python train.py --hidden_act="gelu" --positions="rope" --rope_theta=10000.0 --qk_norm=false --attn_scale=0.0884 --parallel_block=true --init_std_up=0.0203 --optimizer="muon_variant" --learning_rate=0.00898 --decay_fraction=0.918 --max_seq_len=512 --doc_mask=true
MLP neurons of a small language model. Each row is named by its layer, matrix (down: output weights) and neuron, and shows model dimensions 416-511. Each number is 200 + 20 x the weight over its row's rms, rounded and kept within 0 to 999.
After each neuron's rows, "fires before" lists the tokens most often just after its 100 highest values on Wikipedia text that the model never trained on.

L9.down373,246,192,164,211,193,240,166,205,201,211,205,213,216,170,181,191,202,205,221,151,179,203,198,180,183,212,234,178,233,225,228,213,205,154,197,176,172,168,197,201,221,207,209,180,226,200,194,185,205,213,171,206,197,154,212,184,160,183,238,194,177,175,208,197,210,192,222,218,158,209,179,175,189,205,210,207,195,200,191,171,205,174,212,222,187,204,236,176,207,186,186,202,176,218,226,221
fires before: " |", ";", " 0", " 0;"

L9.down1544,199,204,195,190,204,178,202,225,230,228,192,193,191,186,195,220,162,201,203,211,177,199,212,157,218,197,173,216,209,178,181,216,204,178,186,229,216,235,214,221,157,182,183,223,180,238,221,214,234,148,203,187,161,176,225,186,163,219,211,207,175,181,201,215,201,222,211,216,188,200,189,229,184,256,214,233,210,207,190,195,199,195,198,198,162,192,202,186,193,228,203,220,198,195,206,194
fires before: " a", " an", " the", " sold"

L10.down945,211,194,219,202,196,218,190,184,175,166,196,214,221,199,196,212,159,220,192,188,225,227,222,200,190,186,216,228,250,200,210,180,200,161,188,213,200,224,200,185,182,206,201,222,192,206,191,219,176,186,183,190,211,247,213,188,170,178,207,190,198,199,214,170,199,178,188,185,182,183,209,175,210,226,228,204,216,161,139,141,232,174,188,201,162,192,192,160,211,220,220,214,205,166,180,203
fires before: " |", " 11", " 4"

L10.down781,218,202,208,196,223,217,211,243,170,192,258,179,196,188,186,174,203,193,176,191,202,215,225,213,208,182,208,181,188,181,122,202,165,192,229,209,193,207,187,174,179,209,193,206,218,218,203,190,222,191,166,193,204,247,195,168,187,201,213,195,214,206,215,211,185,203,198,213,200,184,200,216,210,207,160,158,205,202,175,214,201,197,177,165,212,244,184,196,217,198,238,189,164,198,162,196
fires before: "s", " (", " |"

L9.down1665,188,177,163,210,224,178,225,227,187,184,145,196,187,196,255,172,191,227,175,216,244,192,177,213,180,211,217,207,169,181,193,212,243,199,198,161,148,208,185,194,177,212,190,201,225,235,203,195,184,213,205,239,167,220,230,197,232,204,175,158,186,188,201,195,195,235,156,237,191,193,228,189,195,207,195,182,201,189,214,213,189,199,191,187,183,205,176,219,197,231,183,200,197,174,214,192
fires before: "\n", " and"

L9.down1936,195,222,202,210,202,182,218,175,197,177,189,200,175,170,197,196,245,197,215,230,172,196,207,197,225,188,217,214,209,211,203,174,225,194,202,163,204,227,176,214,175,196,213,235,194,201,196,219,199,195,224,207,192,171,228,223,179,186,173,194,172,233,195,215,218,215,204,184,211,182,185,174,218,179,191,246,201,215,191,195,175,179,159,218,223,194,189,224,209,202,199,205,236,186,213,193
fires before: ",", " and", "\n", " ", ")"

L9.down655,200,221,181,225,183,180,195,197,224,167,209,210,193,231,238,198,186,207,210,192,184,209,226,202,194,219,186,182,164,213,210,172,200,199,247,212,230,219,205,198,214,197,209,192,204,209,220,199,203,212,230,173,186,229,170,184,211,211,211,175,209,216,210,201,231,170,216,213,176,199,217,195,188,219,221,219,181,241,189,195,183,204,209,201,219,217,177,213,190,214,154,169,186,219,175,198
fires before: "."

L10.down1560,208,201,179,178,173,209,235,207,221,184,203,194,196,189,202,202,176,186,225,217,221,216,188,211,210,198,202,222,235,201,184,211,199,186,165,169,204,217,204,180,197,194,208,193,219,184,188,181,214,221,225,196,194,197,166,194,227,199,187,231,202,177,190,205,194,233,183,272,231,208,187,238,184,185,157,220,227,208,180,223,235,229,187,213,206,150,247,220,212,195,186,194,199,193,198,193
fires before: " |", " "

L10.down1698,191,183,185,230,221,198,188,201,211,205,247,195,201,243,212,226,173,236,199,186,229,212,237,187,178,216,199,192,193,208,184,203,221,159,224,194,208,229,234,188,204,207,199,233,197,206,165,219,240,185,198,183,196,188,232,174,226,203,211,164,237,184,238,228,180,208,243,213,230,202,188,195,213,173,199,195,219,211,203,201,207,225,148,202,236,185,196,198,219,203,197,201,230,248,226,204
fires before: ".", ",", " and"

L10.down918,248,182,177,196,222,189,214,217,207,191,191,214,221,209,165,215,182,206,203,153,176,210,175,195,211,221,191,241,204,208,219,204,194,198,157,214,226,226,227,203,203,206,225,197,217,174,207,225,202,196,180,235,211,198,194,199,220,172,220,205,213,157,168,231,170,181,204,166,230,183,195,210,172,195,215,226,214,169,193,183,185,195,194,189,194,156,196,212,148,204,196,235,238,199,190,212
fires before: " |", "."

L9.down768,177,211,194,192,201,235,183,193,159,173,218,158,213,198,170,191,183,223,194,211,220,177,206,188,214,185,217,174,181,213,199,196,192,241,215,229,191,155,207,184,180,157,205,170,194,197,207,193,161,163,191,181,211,196,217,212,238,210,182,225,205,222,213,215,183,233,201,183,192,210,226,194,224,199,189,150,188,209,173,231,191,186,172,227,221,210,188,201,210,193,178,229,187,202,178,165
fires before: " |", "nd", ",", "."

L9.down1030,203,210,228,158,198,209,235,207,220,172,166,188,185,223,194,193,215,188,202,234,195,213,204,176,200,191,196,209,173,239,205,207,244,233,169,202,201,215,167,189,188,196,197,233,194,178,235,210,225,206,194,199,209,161,167,174,230,206,214,206,201,206,218,222,199,194,203,218,196,198,161,172,196,196,212,201,166,223,196,219,186,231,208,208,214,211,215,214,205,203,200,207,201,205,178,200
fires before: "ed", "ing", "s", " to"

L9.down1622,225,199,218,200,191,187,207,216,169,194,208,211,177,213,222,208,214,194,201,203,174,163,224,222,197,196,140,199,185,218,233,193,154,192,201,191,183,166,204,219,177,200,219,185,205,186,202,213,176,238,227,175,169,211,206,170,174,205,163,190,154,175,221,187,224,177,182,208,219,201,216,192,185,199,234,191,190,172,184,193,193,227,172,207,190,178,212,229,180,185,182,161,209,155,201,197
fires before: " by", " in", " as", " with", " and"

L10.down2,217,187,216,219,208,227,220,230,201,182,219,208,226,203,199,181,197,199,208,158,202,191,206,207,173,197,186,182,202,235,245,185,206,212,194,188,176,186,179,200,228,202,200,185,183,221,177,210,187,186,221,183,170,209,201,193,194,188,243,234,208,199,183,172,210,203,217,186,166,184,203,235,197,209,184,206,164,161,179,203,237,185,184,205,184,178,210,239,204,204,177,191,211,210,170,196
fires before: " |", " of"

L10.down1231,195,172,227,193,243,223,193,222,210,177,219,221,203,224,198,184,215,188,207,160,202,211,214,192,198,175,214,190,214,173,167,212,216,183,172,259,209,223,175,222,207,195,199,206,196,210,196,191,197,181,191,187,177,182,201,162,211,199,184,242,213,229,217,198,233,225,172,193,203,180,242,201,200,176,201,204,197,222,200,199,239,165,216,211,216,177,166,203,221,172,218,222,212,182,196,230
fires before: " |", ";", "\n"

L10.down887,224,176,185,223,159,177,228,231,154,219,195,192,212,202,219,228,200,178,175,217,203,178,234,171,191,168,193,203,197,151,188,220,208,214,206,208,227,226,257,184,208,210,215,216,191,192,206,184,215,239,191,207,208,187,173,182,199,167,231,204,211,213,231,190,200,213,169,215,222,196,192,210,224,173,184,197,194,180,200,182,185,209,198,217,233,173,239,191,190,221,228,197,167,217,223,201
fires before: " |"

L9.down463,205,237,198,220,225,206,203,203,188,213,182,196,163,187,197,225,184,186,209,196,224,193,178,224,162,169,245,219,192,193,215,202,220,191,230,186,196,186,230,208,225,208,198,193,231,199,212,167,244,159,226,183,184,222,211,195,178,215,218,233,207,244,171,209,197,204,221,189,191,222,210,192,189,238,220,195,171,183,196,185,175,188,201,210,201,217,224,200,191,169,194,200,205,207,195,233
fires before: "s"

L10.down1116,170,187,195,198,191,173,181,214,160,237,205,199,203,238,212,216,162,205,195,186,235,226,205,251,203,182,217,231,175,200,212,210,187,191,202,185,221,172,160,169,163,216,180,167,180,186,204,210,227,172,239,170,212,215,171,213,173,200,193,208,168,218,186,235,204,184,224,230,211,165,217,208,214,195,230,230,202,236,202,217,182,210,209,184,192,197,201,229,213,223,194,201,208,191,187,190
fires before: ".", ":", " |", ".82"

L10.down1903,216,209,227,191,138,178,208,196,194,224,195,224,235,221,201,247,192,190,195,212,230,190,182,199,195,213,204,212,213,157,195,212,207,177,199,190,195,203,188,218,193,218,192,180,191,191,189,151,188,190,142,193,216,185,228,242,178,192,181,199,234,198,184,206,219,180,221,208,217,192,173,201,161,237,182,187,207,189,217,222,216,194,190,207,221,189,198,196,202,173,230,191,235,219,208,210
fires before: " |", " Total", " ", " 6"

L10.down1225,190,203,198,169,234,211,212,203,175,212,204,196,211,177,231,193,183,223,222,198,172,165,202,209,199,207,223,173,201,195,223,181,193,200,187,240,179,210,181,180,206,161,214,207,189,216,178,178,159,212,173,234,176,176,196,206,215,222,186,224,194,201,236,183,227,189,206,203,230,181,193,209,209,204,227,208,173,207,192,176,222,207,203,199,189,218,162,185,204,193,188,190,208,195,193,225
fires before: "\n", "-"

L10.down1475,160,224,218,209,217,164,194,232,198,186,217,160,187,219,183,234,186,212,210,200,228,181,176,197,178,180,228,209,221,232,194,225,226,212,246,215,170,197,196,187,202,196,211,208,173,167,192,212,195,209,199,181,163,203,200,177,209,177,184,182,182,183,234,201,220,208,212,224,236,191,203,174,220,177,219,181,210,197,181,206,191,169,202,176,205,205,198,179,216,206,191,251,245,165,184,234
fires before: " to", " her"

L10.down1126,218,199,226,216,196,168,211,232,196,189,183,196,225,191,183,198,229,206,187,206,224,172,192,206,231,220,175,199,178,204,220,186,219,188,226,189,210,195,220,189,155,219,178,185,189,200,182,177,181,180,214,149,157,233,177,221,198,192,224,188,179,171,139,212,209,192,198,210,237,224,205,179,173,197,192,233,203,215,213,191,202,184,225,158,204,171,230,199,197,186,190,225,228,181,160,188
fires before: " |", " ", " to", ")", ",", " HUN"